Weights of a small transformer language model: vocabulary 8192, RMSNorm before each block.
MLP neurons of a small language model. Each row is named by its layer, matrix (gate and up: input weights; down: output weights) and neuron, and shows model dimensions 16-207. Each number is 128 + 32 x the weight over its row's rms, rounded and kept within 0 to 255. Numbers have three digits each. A neuron's up and down rows have the sign that makes its largest values positive.
Before each neuron's rows, "fires after" lists the tokens most often just before its 100 highest values on Wikipedia text that the model never trained on. A number after a token or word is its count.

fires after: " " 60, " (" 19, " |" 12
L10.gate802:105129099172165086109099225157150147141101162149107184137128138171135169164065176097146076168157107137133088052061121162135132161085115101181124112061074142088159128073086165173150133107152092130133105131081137146131065099145155136098147123122157084100161130117103089180145178084109101075140093120139093118154123096173109103076167154141127112153097148111101092146113113144083093102114137112100162121141084100084129130154175111154147142163101123094187125157128119091095164146144147085071140132058095125094187140182108136129105099172185123160113093108163127128171129081113141121
L10.up802:117130101143115142138106098095065107161168129141128095132145132152131116121058186142177112090105125153121098124122118159138179099109092074206156105131056165181186130135159162104184111142115112105115170069113185129147112113167200099148106088024122095099150126109154132156148152135124108116143078157066095200137123112103097117071164128137095105134123133127135134133134065155125113086123103172104133105094059122049160197107141097172193137125100091157123148115119071125119129121125166094175103112142079079159144073182086099110189136128136195099121123084133107056167157112196142142
L10.down802:142093126159079108135119100156139081158120086127139101168150105141116125116089128169148114131210080135089173081134072155055152135133175109029150128120091162124120097132099158102137102155116164159110131075165101158128076125173099092163098134115138126128152118119117105187046168180135156102112137098113122121110098134146130114143188162159148095134127173077172127083124131117133145150123144120140199132132113163104157119104130120152119119119122137082140143127163101148111093203174116131039117128132092124131107087177092113111087124145101116068166124138148152076174169084078174112

fires after: "." 18, "," 16, "0" 14, "2" 8, "5" 7, "7" 5
L10.gate137:120133173162126154167141099098114105158217081122182107076120178216128124124095115074104128161080158109107150161132107149163146138124143172098159118147134103064132123119186133142164128165137129140181109131114153107190105159118145094154062158136140130162117088146106092139145127136184128131173145133167144141177137135123156160121170128162091096160163133047147128168129143155130105163111202135193148225117136141112130142136151130072166112148157096128133110157126091136124128154148144132164127168107157140063081084097052133108205186060123110159152134089169110154147082176170094129
L10.up137:166115152154119087191156143130117121105162097164140105089165138146125119104119113130106017106121202183110114169083118112142148130127187166118099083103159137121168087099113118077082102140151125156152145103085142115155169102143167162151096149156153188136098115174118176095190132120141114143158150129053124130151153140098104098076144100086143150166152122179104102108157141132081186078184090165228123143164150097147113135148154156160156137062125139135107139136148124193174174085084166143119169150110104148117075136146154122138179144140091128139169133118143188121119118161115094128
L10.down137:124126116119164176149173170119102166164092162098131105141168135150079092126093148120092129144090113149118059176117142135128137157123199151190087144109191148190108204168119129093147112141175112107139119134163142111080177141158112099143131152117123143122113157134090166146152090132193127103115132185099134113110078149152028133094102152069136117107101125140130164120085119179117106109167130107128164149151125220161131160090175178168103176057118099157160113120126113168137155125132111124160105151151138116133105138079149146138145104140141123171128220195107150104118084142134130134

fires after: "0" 26, "1" 12, "2" 11, "3" 7, "\n" 7, "4" 6
L10.gate721:052059132084099071157129144122116099137112146078155171131108158119067149114132108127132108125157120159150097144185084115151173119167179124099140061120147063100134074156102166073132102143160129162140133120135146099130194163061110158086125141150115154084098157124061160097129157157147151104108180180111135099153151170144121102174104149120077108123157103090163149146144152116173109139145138113162113079153103117162149097111143087063119123203086117139172106112132108106093101104141115168136149131160111178129069138110122166128176117147133170113162094142142128143176139146104137144
L10.up721:102112112057092151150167091155122138185109112152120147146200123161163116119090130074103130176119143154131111138137127099213166146108155110144081106137191093159068085098101102099084135065106090110150140097119155173139151112183087114171115102189106137143080181099136136176188135149147121104094113114086114141147137148131129184144092184124114130068117149156113156117161111076104072175144144146119108129112123153147162211083115161086129151148106137090148131111132094174158130171183118185163133118104148151146105113109117149181108113145145133124062133138101120104092127127163172037
L10.down721:147165091145100120148058135174130148137100107151150110181128093112110135106125126129127109129072084136108158133146154143085132145107157108120113100109109070097120129127128166147121084133081097027133123109108144051161158129124118079112128122105127154192193169141088079095115127137140133114098136118155142094181112137145140091136114184139080158141132127070171115151123081185073132093099107137113133112112164085142126184141173136144181112156049156181044114140172112079156136197169116140145090144158126140101089255154165168113183148089151159145122137195095174093112110180138139157

fires after: "1" 40, "2" 21, " " 14, "3" 8, "4" 5, "5" 5
L10.gate517:184177186148125187138094087155127171081115096170093067136103183130137150181172150135153137080097152096110086190109107096123163091105144127071106144209125145179108130150145086121122142133112185087145150109063133140133094092143148095138069128151075145179084116031102083157149115115128096097128128171093069069116118130129124161136126132132106122129112064168117146127197196147118098091157137084104175100103192137192164083115147087101136194125124113144137085112104181125118143041085111110178109149136095109134160092087174101112148148142132107128130113122102122117160130151123183136
L10.up517:085104050160113098150199116076096131040110115163129167193145057136098092153131215168127127158164160123118120128103118141095094081148122173123137093087141152070122136118148136058107084102142163115152085173081170143144110127172093182071092182076081133051141147119151103142164134206127172160133173150128148176088114132193117096168172155130107123133076124116130128116100142115128106090095125116113165124108104110129052173106153163099125113070137120120153149133030134106107136185130164125143082126171127192105131127183160116137150094114104089094145104100159128135183140120126105124
L10.down517:093109085126103206113130154120150121147118162125089147145139155197081179175099159137184090101148118064077163145109110155170160039069096155193125120126151137124124147174091141130031130166097117104099094100110155124195017108174125165140136157165053161157095101136063087175136139132159109126159151142106130140143065086084148110160164116110102167162115144095092144149102123154084075131150055096057142064136155119100139155050125129112135099087175116154129109161120174110113138097080146126102100166184151109076125144126124102104107131100142136149153079096158188122168108160124123128

fires after: "\n" 43, " (" 9
L10.gate2332:114148080092109121077103134122118201127152133101092144098055122115149074102179102131111127122145138061159139113153096149136089171070165115133082117141094145172119116160179115098132164150134099119125140163081206149172121133120148186131072109099073101150135164081138123064146161118081142137155130177117166084146125066129139107058069106133174163092066145110105078107143133104095084049103162159149126151142142144181207119142089083115158172149129126112127133122169097143142192046171117099094182120138124112095159161141107166117168169159166181111086102093142140120134080119106114056
L10.up2332:104135113114107108089135141152116165133127076078129102130098132166108066127125142110106112127153134085150145092128060082106164129207103098144106165137102130165132134062143087095133099189203091141143140120127170098124094159123109123066244178135071118170117070102098141086119136089146148137114086108102145180182115085125148098103141125106152108186176101166108129127171077074114106093168132165121096174128092160212153097167111052171131142112051159174141105136167100192168118130182138165126175093150126092208155204150164169138200144112144108121121107096110141103140143142171163127
L10.down2332:165142107092089096125107108137116154093111109120158137118134103079167122085121087106145125153074175057117160095171102142141161146104098111131084126099060127150151179125128140081169132172191216140149081109111152102152121112139139143124118116127076098141117158130137073123099138114155157167111109135188145093143106103136144127113089102180185095154117092138159166107128156067115108102146095112149104088112111095157101148152127156172159117074160119146138155124168127147202123086150099094126200160130095092146155129142188096169124177194049115113068166140107121119103111124140117147

fires after: " " 38, "\n" 28, "1" 9, "2" 6, "3" 4
L10.gate602:155096059142097088160143148121122091156153121112124120155089114153059121153096097144113099139110125134141126120120115136134053149171131085168132075134089151140152078144116098076125106090144112113173119115120113087065083159155140111116082168089081099134133111116154094080132158127151135142044169078042117125121132101119151104174109121099111088137167162096154107058091152165191126077157109149178073129169117091147135197106161107148091098129161142082179129126118147104139083096143106143142122134153120178092120139141081123167127144095124093082138081097102178190185150072081121142
L10.up602:162126109103154138174057143113140134152129120171091146109142134060133112099071105128140140118142092110094074079164105115144172055109150091123136144087060105101036074122120162112134140161096148128103132152134104133161135129146172097176093129152134088115114091093124121169106165131140094183112189086137081128135153096133089177137106138075047148068119129100118138083089091137140077128114108149112133093158112090108131166144163153140096162137159033175185095085127172177121127124110158156133154034186118212116148089110145134102125154104097118121099128063134170112086137143109147144
L10.down602:141145083160141087117176117141153110118163132114094143066143118153138141105108144095090091114125126096088155060125103133127121109113120116147120058147130076146060117132166164130176093127055137111136170126114118065033105098072151122108107123142138122135150167162134142133173096088110111148144083088138086111177101075092114183105191184206128147138126150136118113080149124139153163121116102149152074134172141124058123103173128155165029147163156153144138084101124069102122122114121079160128143146111135183119124108128144113120187174117085110088078073157117108140075174139124146152

fires after: " " 53, " |" 11, "1" 9, ":" 8, "0" 4
L10.gate595:129068122168130126150153146092110110133134080082159111086116129183133145133110102090200108164124115141133130146147166128182085091139078159087147093170199112092141155149119160148092131167127180160098178114144085096175126124093149130112108118069150101169159134126123168119134140174190101115106190183139207096082137100175075119155219105124171157081118110155189087159122177092086128099118149079138119131079061107116116118098153126142134105154072165167108123111083095127084128156082161159132160142141097093077078126119163097149146143111126136100115167108202119116143088142159150145
L10.up595:124133166129175178180084096142142124055150160162131175102121177110188099146182119162110118169148166165107139115132174117135120113178123121045128109117180129121163144177068126106142153174137137116110211115137171166110132103141087163119055185142131130149164157128106096146145035149146116097086154121170108170108160113113137102120038065146139148110146064175124168101112151105135102117091083131143161138112076171149138066204180145135118189216092087110086111157130117147148091128139112158122117103121099094169095175137180124137122115105139136232124129146131159084075157088159155081
L10.down595:126106117166121207121156157139141143103145117079183194131106134101137173129134097097138087126090103139064146189104165174185147096163109104067092163107095156127129136113209130167154105188129115177113130103154153133149203086128138114140099093152074152185074134143115050133140102157163107130147067133090162149096121113052122151098101122134152173102092109124096127104109132125137072155107120088079155037124145092081125111056132100050085167110139129138116167150148154196109146157136144161141107082115145150121182113137148072103209177139136220062089154158128112081132187131169137075

fires after: "1" 27, "9" 18, "2" 8, "3" 7, " " 7, "0" 4
L10.gate872:136152150130095142099125096128124153100189096125156126130148117109135165168147163160092189135122199140144091096127123152118126112131129121094134118110122150088107160126049086127088168095112164136132111125124166130138088119171111076106110189067141139178141148164138183051105105083090153137155150138146149117194074097121102117093172131145143161144103050149116088132146133155131159139104138134054136157143106036142138103140171079111072167092120161123146137068134153129134146171125165133099108101116114153127198166140156163099169075109106182156136107098141106095115161073163123143
L10.up872:141120135132127123111111165115065099120120148194146125173092127113149155124122154112129108084188108088155128098158102140171132096144181151105079086063125056149125108114176154144079128163148146135133147149105198091097111130123138182175118106190114091048120125155127144157127102171117096119142064102128079099063099128117134114157185194074150133167145122095113154138131128135131134189111054182156155114166099135155171164141102039093115128044079068120132056151100106148094136089125162078132105120180130143129125138111095142107108105109096074159094100130182179125085146068088111089
L10.down872:117110152169134100081104153108140134139118133130149158138046103127163132165130166201114046189118130163113150126184095208119193100125144162099127073161111100094152136121127088118110080137110132034157116128102089128100125112102107144107158131146117156103116093157101121157124101154145154083142127136156117109096106095099137161113130107079170144124128172170182101220079094106205156141145171107084107164204113122128160177119116075153134154131124206086192128132134109122160106104090138157136169175113095134124138156115140134070144110128081175122182094136101115200165083136098098100

fires after: "8" 17, "0" 13, "1" 12, "2" 12, "3" 8, "9" 8
L10.gate1335:106092162085133122113140070157136117075136151134120122118152132179162112169171103073051119138072132046131137090099078132152173214124144119098104082141124131172139108081113122143163181130144116106155195185148120153125163126096115062115151190120146122156088128146097167142139160123105142186137182170140157094151173180075133082127166130130143149156123068179179091131117128127126122132155146123094151131078176114121121109171101145120155110170129113099113161174113081126095095144158154165166148154117127172138156202154163154076097093092142109078152105124096124138128148202157101167
L10.up1335:136059123177053112166107096102126086152113106121112174159107092136109142124112143091095093103177143134145155135174168160152105097111174111144105129126125101169179158177160160114116107126066086103141112092164100148145104158151106148206157124160053110120090165114129148090127113125190082159115106161112154138142168128077091209102104076117124118149171121120144170183147143145083071135113100108144176139165171105145104070099123079109178131184183157153142175081109169140100131091117143108135080150149153148119153164154157117178079091138129120135154092109192153137158149145148129115
L10.down1335:133186113161094156202111078144138129174113095118183078135106176147127106131112122107098154202092128171095153118155130069123111157114107139169096102152056134078084128038119152143147123083165094112204172132115082149117136143151104171082150122200055122134106122170120090118103115131129130168180183176125135117092083103100128168128142088133104131170133094147130076114135085149118173123153147126144177112155132127114099124119113084139100110104111125087136141090118097159151039102166090192086087149073148086211130113076127183120145179162152115134106112143109181102102124133095133098

fires after: "2" 33, "0" 16, "1" 13, "8" 10, "-" 5
L10.gate545:137122132146125062114182158150124173198092186180073131141091168086144154091140136082091196156127123093125124125113056095108137096153107113176149187169117122107143165043092156113122144182112158169109144100119101153145072131107146103075142166055151123169173134098152083152098137153114082175114137216062114112083136070112204158141115187109143154177100105137138119134140144147105097159137115170083140100117150137167142177168131092147090120169151098134129115128135152167129090133188146157162128199131189096091149127126109160102072107167094143147119127206075130128176102140131123108
L10.up545:100141138130123101140133089121129075070105194120142112084092127159079168128154093166133113122140148080156162092147121168119094093144132112117138122166111154092122212088091115107095117113072145147110119130116143115097196098105138101136080078136126119077127144175105108164093108156160089129097128080081184167158115142170119073152102120166144223162154148148130019134102085109051154134046119061129173132198176153099205140123108113116140155098182070102105128047173142096127095132099071123165117122067124087105102143096188105151089104096134080187151150124096161136197105124155124150
L10.down545:076177096074175111069092107096196145132101130132151099139098085166142124189233108128197127153077129121180106112138163141125097177119119097217116077114130149132152112188150120115128169084115138123151143192064127152160192117116116075093124142056068114117181104024189123124129156105127109123157142108109123128090151168119155144178104121081131101166107152133141155131096158140119201107168109091098126100119182120139147123154110095186059155058119124109151086132159128153098146092116093085133110115208087126113100087114143121060156110155067125169126122078133141111164127097187086140

fires after: " " 51, " |" 9, "0" 6, "3" 4, "5" 4
L10.gate1503:130134131167108145170119132125138099083146098073116120141135146155146100090152101153130128156147166151078122098206126120099123161119163128184119070132153120187062099156080195120188117125063124145076120145072100189136119144118115134088157053028119186128127111154114183097134116092186140156167125104144124107111164134071123147160133203160114096117158075100128102156175144127123117152132188119155108144122153160166086064104137156138113107165115143087138116104148108108088144079190101159165119167129154145091175122112130133138145168155115074125162144040135089114123111091102124188
L10.up1503:123087075161189097105149160179114108134112112125108129132114114192055153073172157100152149159187139133127177053089125160135117082166116132115122121143129166138086118160141150106120116127127101114108165159110157103149130117129137126131120175088060132065121122195150114122216149124131156122177157122143134120129158109118180127187070146119082120110098052123162078146147146092046093091080140174143158104191126156101129089135167130128132140104136114103151059112151085162146173106159139110098130177120103052105106128152194151101179092156060097159036093135139145102182103059115138109
L10.down1503:129101150113180092166094092162204164138069160163183179131117147104132183094152126042166120160136145106083062139152117136116116146123123091065189081117151088127091125149171124140142146085094169116148082094118156142140132160118178180100125052060105155158126114184162137126134160123158130041135125055144121098117161172103123093078086215107116165032149076119115109153111142162140102104133097123134165204140129157174134117118190157096118095071156102120068097136131115141121122159124205189144141164137137166083097116176223180133171158100140135149165091072186098118111137169123120091

fires after: "1" 22, "0" 19, "2" 13, "9" 6, "8" 5
L10.gate1804:164160116103195160185122091097111141157187179101171151079135110104051083083153138111139067084100131159100151089133083140155094161093133090089159172085055144174087142097138155109127169117131138157126111141091081109086123081086162135135099110118113119158107173156112123072147110202022083144115140128120152086170119150191066155084137173165077110136148059158100140140142151170122064097106124112128107112154167169166148106133128104142102148187152093130136112108107118134151123132096193088103125131120117103081067164087147093172146092103098191127086077131132121127194087088115143146
L10.up1804:097036119178101071092132092128155106111125154121111190165093095168133207147136148090118147076116172127134136156107131098072151157166103077136132135123135114127080129153091058092139109134098066154152163145140182141107146140054138099123128148098059151075140115143150129127096094142113095108073049090134097145101164113170126133183163179142136127184096125093070072131093131177163081173142129118157180129201133100139144119098146095084138184146161150164154096127152150125146099101075124110180103172110141112137162108137140099112098108147104183107114149106123183085144112136142122150
L10.down1804:086103114096121130131165127119143113104112092128173152145103154123181164109189143139164105135097082131123111119125141170143131142116108054137147110206128134159058139125102112117113109166112073122132139142064167134140150137126191129152195147176131128101113060084109117098187107128116135117114115053115097147121124080154152132158186102112121072140184106124076164170135106139134114154160121142161207105167130186162130108134090095106066132121188123142102103136076177065116153131191113055159123160102173093190080141131191091138126078071104184135119143112111154102159105142114096129

fires after: " |" 39, ";" 11, ":" 7, "," 4, "s" 4
L10.gate2742:092161128090099164177144142054115096128114131104135085000148133146090133098125125072178113127079086123089101079107138133129078121117116087139129103139129088129096095147129135127112132141208142120085144133121179097132149145150127108133121167122142114079139139114115104124183149105098024097092168177104216161139130125137116120105118135173100150131164112132157064130174062097124110122114093100085187141140147125154144175132112120118149144062128136183135171168066138151120103155132143147178127094105136179135121128147152110079177138085123205148128100109119124062130078116191140162
L10.up2742:149117179130182091137121166143158151168064091139137093183123148126151116073147106140094106125147097098154056099121151110120178149121138140124130092103115104158140142149122171167126113145140145124130116096149128124116126118076089127106116092143180136096160152083147127200118124142141103108114151118193135116100149101100125184149087137116127061108159098120143133171130125055150085141131121063112114099134149168126080083097191139149106101114176069134159118150091129167178118098135120126132070136144109048041090141125141094174118176086132116176124127040136134115144154119132108175
L10.down2742:123089141106110182149146149167155174162142106122127089120056088129204134172126145133129155121106129171149176142143126112120173113122139111020134101122133135102166170153149130105125108107152113115109142170120133096108077101095192136093135094117135173139154109122148122099122089075093162168076109153072111149138121088134132093090149107123127172119106140111087028214120151147092128145135141138142120121159096132092140141096095175121151116158135145177138115121093118097139190106128126093121129128151172117189140182142143125102114088124156139086112130145149144128100107124086155090

fires after: "2" 30, "1" 17, "0" 7, "9" 6
L10.gate1567:158114165088129095153083098164125135156094113164095121118107163093119121143128108157116102103103176224182098176136157109101161115135097108140123112081118166099091149098161114095088103166165151153089140129122138125175130144105097119130146111118104101104129141126128190159119139092125137142152101121155131116093155085112227154130117156148124064141118078163127179067120121177166100104144108118154078140122133169095127104121129104166131149132146165135080100147198118092112105127166146085136139117042099147150106151099143196186062131122098137169108156157157075115141084162072090153
L10.up1567:128109102172074103064019123116095137205131113113091104122154128099190218067083110094134091124140138084137169109100159073117159131163131139137096065111021115164120103152086097141165114105065143130173146143155182087176070174122166125149121169136092086135129146105144092079128124121118090174126116165085125143106162138083106096070096141127128181182153105190137167097160127196092164102159191113118173111172123133143118094132123055177159132143121117154127116090162123154114097114162165122137104136154098111121131088128205104064149152095115154130096127071107122135159095135186161095
L10.down1567:107138135139143127144101131087169133092120177098173141132157083108128057118090148143131118078155080188144134145121119131114150185078115164161147182158141115163084145067138092147127117132122140124151136066047208126099143137059117111083092089110119128133146122133184172099122106110103144121141123084091092139143160171120105117077147158101103130126126182141102132101117186105148094168064117161138154115126140121029142143089132094114169141201142107187145170148136097125161182138152113089071187118061159084102149095159139072142174132217086096151087140110121106106146072090148109084

fires after: "\n" 36, " (" 18, " \"" 9, "gen" 8, "-" 7, "S" 4
L10.gate382:118139164092124109119114154193115094148129155169150080101078098117184150186171154100204131144151126107086186162111136173179086064148138166120115136146118095141096155104120197089170178098211130108089110131202104133132151163117126087114156160154145140197143112097136139118101184137162102218141147104123086142145102135148110092097197106136113154100187082152109092106142112168158134122180123093058177107131087120119089169149166104085126168108103081129119145136140176112119168101124144126123144138110179100170163114152129106161136143089119159080143174132160096100122137132069083154
L10.up382:151116091079165130144076139101112082137180133131143095073125137183163137108131119127141139126089168160136103136152133129128111142135119105170105187084146114125211118095141111087135093133090058119066139128088191156200137154116137095137182184132090092170109144144201180114108149085150077118193091092097084155112165130159110113124136162151165082088132165141140120108172133082181165143103152118089173123131123119153068132132144102142152154136160152115183174129158112158184135176094185153129146140074108127115132084133127050118119078164144199090139104121128077080143152118076103159
L10.down382:156088062088107169093120120136153150125125155149147097096127171101135156170142113127126129120144117087105156163119122160154117115144126174158086119139107083092120120083155108138150130120080076116159074135097122162125152064087119112166246075099102139129182157128129117102034106129163143134122155070113154103098117099113088096128130116124092089114147145157100134117113125129102117129139111139066119142120115141151118127153130147132191161160146162100132146108099136171146125121087089033133090135151119118121101076098169146124127133144104168145085155110084145182124079161145100088

fires after: "," 20, ":" 14, "9" 11, "8" 7, "4" 7, "7" 6
L10.gate2289:129116129112144113099156166145117167123081138147121094100128121159188166162064091123143115138134174117151182169171136126117129186133119166125140123134122144081124105173097127127108162149080148122107165077091128153125135187101149087149146102109136129192143156154152127132165157090161115138170064189144116141106159115153082121131135054111152139167155057126072141093145125125128144122106128127116141115106106166181134060121134111150119143126141128110099098117121129149160145143129091137108089079074098101076101125151108179062142150122112103136106143161154099115095161185145107160
L10.up2289:127130133101144161127063047097126153106137146132123159078155153143125108089118161111205111137155070079138150075111121151173111135108132140112129115155159109143113087101138133187144110114227114153215084154151137082122144135102100095164155103193144145151127139140043084177137142146146165106106124135113178168125158099157111148109143095101211055121158116147114103152137179173106139079148125207143118119106111120144152163155150122129113086116087087139121111119084102130129142158174179149096159107150151104101099106140186091170137147117114116191148116030165157138175141072125155145
L10.down2289:126088134105139135180146131158142154053164160088152109114180114088102107122168145083125155112103158176155148172146137099193082109089204113103110130130130089154126135084146137126121132115221127103146089146106124146173154176083149088126143161136109118127050177178114171109142117151107084145139165162137159147114122137028107065148125072102135187133188126129115101128137178118132143150124155126216119153093192185145119155067126110083116102159144104113165069153100109125111159095093123084110174151114101149125189111177109088165102145098118109146172133124105121135105111109107061104

fires after: " |" 39, "|" 9, " G" 7, "," 6, ";" 6
L10.gate1394:097075146212090104151102088162127091164181149141109180103114212179100126102120152111167114160138090208126112070168114077119158117096114092135126094094147125168138192179113167159184116119142115137074109101103155120137143170145164105159091081065120134068155122061195062148153118097132155133151114117107134143075140096128144130161127134121146068144157119096145091082125070131156139083159178128112102112094097165149128135103095176130194138142114121119108136165136084109153124103142170137151135167121158119120135119162124121141101153155194145162080155125152126109131168157156138173
L10.up1394:157119082129102110149151119142140123144098147092218168149172160143096141128108111128118127155094130126143115091154150068089098111148130117133146151102124106146157114163135105131169147105130175130150088148169158136161107087086132058124129101097122202100147145081140164131174140144170121100039084057108209196079096106109137130124090140094115085120090100164093110129120120114130166139153164128116174123126070149144152153079150055098041100181117130126179136156078088124139075116094116096123094189142137104167115106113117036168099108164133167101143115133091124096138111163195153148
L10.down1394:104131120160122169113113160133119113133098110110128145098148150130127161121085140134084149101105230124129130067094150186091106171094108180145124092102143123125152138111100135176137130103194150199163091161128112125116061070144135087156132231141153078149164083112149118113112161126094097152148170142116119078105139150166107137128112103131110116133145141145174075144140110105136168159104134140152140101111169113126099130094138149158096152131100136126138148090129093199107131175234073115104144095133135068132179159116092156128151096098092117148221103118144092097096100117104159130

fires after: "0" 17, "9" 11, "8" 9, "7" 8, "4" 8
L10.gate1395:135134114140181099094140072154159148212074090077130178078103160132110128156158135094120056131184102150103140105140089123173141129171139160073103114177138141162086158117104129170127142139118129181050145133126125087114141178144124136135071147145190123130145136151089084097074080116160146141144103175143127121143188180129142098129123108139131089109142146144162157150138149133112084077158110156137157095104154152131150107108120144085140125092149106158168104156178158149076108154141082162129159147134102092136108132109116125139148152152132073156128142137078146166143126082181069175
L10.up1395:095139117110137130113065087176068149127132138086085115053143140156081146137181132131113119117153102085089104144137176114149086093121139109102112148165098129126177056179191194186104130138183170098164124107050154087129155133083142094104122142145141160145094133110183155136134157125109208084142185115099096154072089123149098155079132119163130175120175137109114115140128121179132167152084074100135143133134128102141124126095160187039105114086137133158118120136142138115097094153125118167127140129084159133088137097115119118082110093133168158114127126168123145136150139085113150131
L10.down1395:120164132078128100158125091102106156086174201158147092092107176162127145151096168127145076095100160125103111081179194101146107106151138043067161101119128097166114155104071042107111122106114105152144157190126125188133121142155119136113087149138132094054080081151099147103146138172078150089109192150165138164168148084101125117136198174082142068049127135201122118120131175137113101156142105111136153231098192115134128103132154141118125112122053171116150135150144127099111119122156140130121130103143113135141153162184109116104134117111159108187135068065134148106093171150121139109

fires after: " " 52, " (" 10, "-" 9, "\n" 9, " Preced" 6
L10.gate1180:149126142111145095106083174147158126147117153154076166129092161138198120134134159169118132188125186089122106125101065122128127197068149143079154118094054183114083170122097117089108179128161083140163187122112181157105154122078192145034067092132114089193098123096126113124166173124155148133154104087120061114110137157191119107087162176122124099124077122131120127127140145071126082098114152200100123147121134137148086131170105136151092121110087110157123157126124193114138125117100124135110153133089097160140101136099075134078117102134130152085167133120148158143109146144142142120
L10.up1180:126202080090105083125078114122092143176102097165079108104127156172185076127184152092154142153164073111155117158151115180104115162126143134192151113130075156161096118134172138121103211138116093173132168118182161136063140123170069172118176094144089104097141096135138131150104085136119126127138137133125074148106130126141085133134119107107139128115095163105124129097149116098171078186168109169093144180097099138138132102101081139165112118167133117109144167170173167186141089114095158132122062108124119120127179181141119098069088148113131103138116119152141129120143114091097146047
L10.down1180:162079083208137107167038141105166139109122084095123119118199174131137105114118144163100141113120139142116054110158146122116170094124123123135180096113118100139113123074069094117123165141096137124210138134122130114182155053155134132076066115147111131100134100124151122100187144162132176201143104106169037154094141089165133125144161163113115130158082084153116182150157083173144114112106113132074161103027153169120142103084114137123134099113149168155150125096129144120164134147075148130123151109154068137149125133078171089138153140149168119093167146127103060153172109120131159109

fires after: " " 50
L10.gate2618:113147091127115114118214122092082131101093076163109131082093123136142139118179132094129106110170137101085113194133099158110146163177130168193201088148172160154110146174098195178159053166157156062094127113159121126161123155107090101162114126125136125111091069181090168115075184102157121138136128156139113127088143131165105187130141113151107099195140169150147078124169135110055104100100174157141196125154152134117130123156165046116187134136089116111123072124109208122068111061089123046189134127107127080130151085187156146146094156143074079124072178160135135144147123100159144110
L10.up2618:066132152121149110143199141144109180122108125152097120192137090123171199170138160087119101139135143116113100176086124121140099114117039227160111103186175120084110164167106121213159107181174116136104135084135067171182138178184087139145076165168182165164087136141129141107069136157176144116083134169134152129126087147145126137125139148170117147142185093129134098118084088142121109142163145168136112099155072102142146173119173121098058158132139159115171125120082150139116153097138162147162173165102148132102150096139119126117097126113123113165107120194144126082146169074103165130
L10.down2618:109103138089123073089088148163156143123141146181122084116143099078158135101161118186148100131130104090126169173135084127138154143145163096225105083187076162121139183104172162099182131169108081147120132125095145151095198069134152096104172107089118142140134141103122187108128148127167147104134154110099148150139142137093132142101182132147080108178105144125095140134140101139105105120120139114164135159158113127123134089139166113109092154161138099161146160158181112079053091147179124148150089134163146189145120168095130120126138174118127185115195159207110189114120142148119073121

fires after: " " 34, "1" 13, "9" 8, "0" 7, "2" 7, " (" 5
L10.gate806:117140129153069087099145124113152125153089141122135102104180124104142096133088125136085142224141105124105104156093174116070050080128062147101152076158092139083090127115153090118061111147076188160116148124075096122099126120109140137132148092100121128125095158126108110072079133115108135107086167197119076181091089102114058163117063178129046155083120075083067131112125155125168133155150126135117107136105164110100110082172077110117085128108082115109113130104148130207108175155185105167139073101095167104071061078132073149162123117145159116155196154139116158104141106145153137143
L10.up806:101167108140098124088145091136154110180114079134091168154166117132126166121151139180078160139099182126170100166148075155111149148136146112129095113128128085079191107140127080095129127127107127115120140128199079138118070142128140115149090096047110129147128118158139145143117119170165118155057115084139131110162118081134101133139151095148056185099142145160118110156121096112147077145063158255093111061117167178106133119166153140137145107089140154155144136153125141102191161162140122123063120095169082095059120144080108087071166102135147118088111106192168123136166190136141206112
L10.down806:167131167123108151164072201121182142103179093148196139119170121107109113036118103137138105144111097131130201077109155177106081122169116129190155097172130100098186159133121100145152146145131156138129090091154110108105141126050093103133117126051133163062112144136179104078124102162095079140135147126180092123100120097125116136171118083146141116089154080123114086124063135156138107122144120170135128203180140126114149074123092149097153106119130140071109150119151146091129109120121124184140109143110137169179091116116188100223113110149159165175157113084097115103104175023075113077

fires after: " on" 25, "On" 15, " " 9, "9" 8, " On" 6, "0" 5
L10.gate342:105101138106156118128090097117153153112091145139183115073138089129075116123127120151053112146119116087101204118166123127135104135174179106093104108169099153122138108121121139121107148122081112125094049117106103137103103124100142080106048159083140018108102133165157083075095148072157170096139203126149127143097118126153095167074124096143087164123160088134169118099150126052114084118158073134134072133183168208076125092096089175088162174132113077170107171068143165128133145089093120101134120068082088158137037159119172125120134188055143150121143174187115175172078128137159132128
L10.up342:103107092133128143151110186129135117103111143161078127101175125078177144122089156089113173136100154172103127143093088086171111143166139186111096105149075149162152149201119082166145090131152159090141097187114097125177125147148108163107149138132143120117115072066175094084096118149158078161148134126149091086159052111067144079140103152089108186148114109076095122148090114160093138136119171056122163095130101117108186116098109152124098129106097107156129095125128053124145138104149123180097093127074140049132074169171107151245163106127165149152134054093190137101135095110096138172
L10.down342:134197108102119107084110146148078113153046133134185111120112162098146131105060145163113104103152112176148175123144134113139141079151154105192104122153184101145140104145084121134137116142167148106103109139114123131185140117192201120107134110120133179140113115115109207166180183060165144132107196142159109122133129078119120075152090119137094158175118090053087112096114142112123080096127116128107115180154100043128146114117114061101134079136127131161150115172176069150153171101179137115065128143063110137153111130171125134185119168116187160183122057094119090188121065113121123107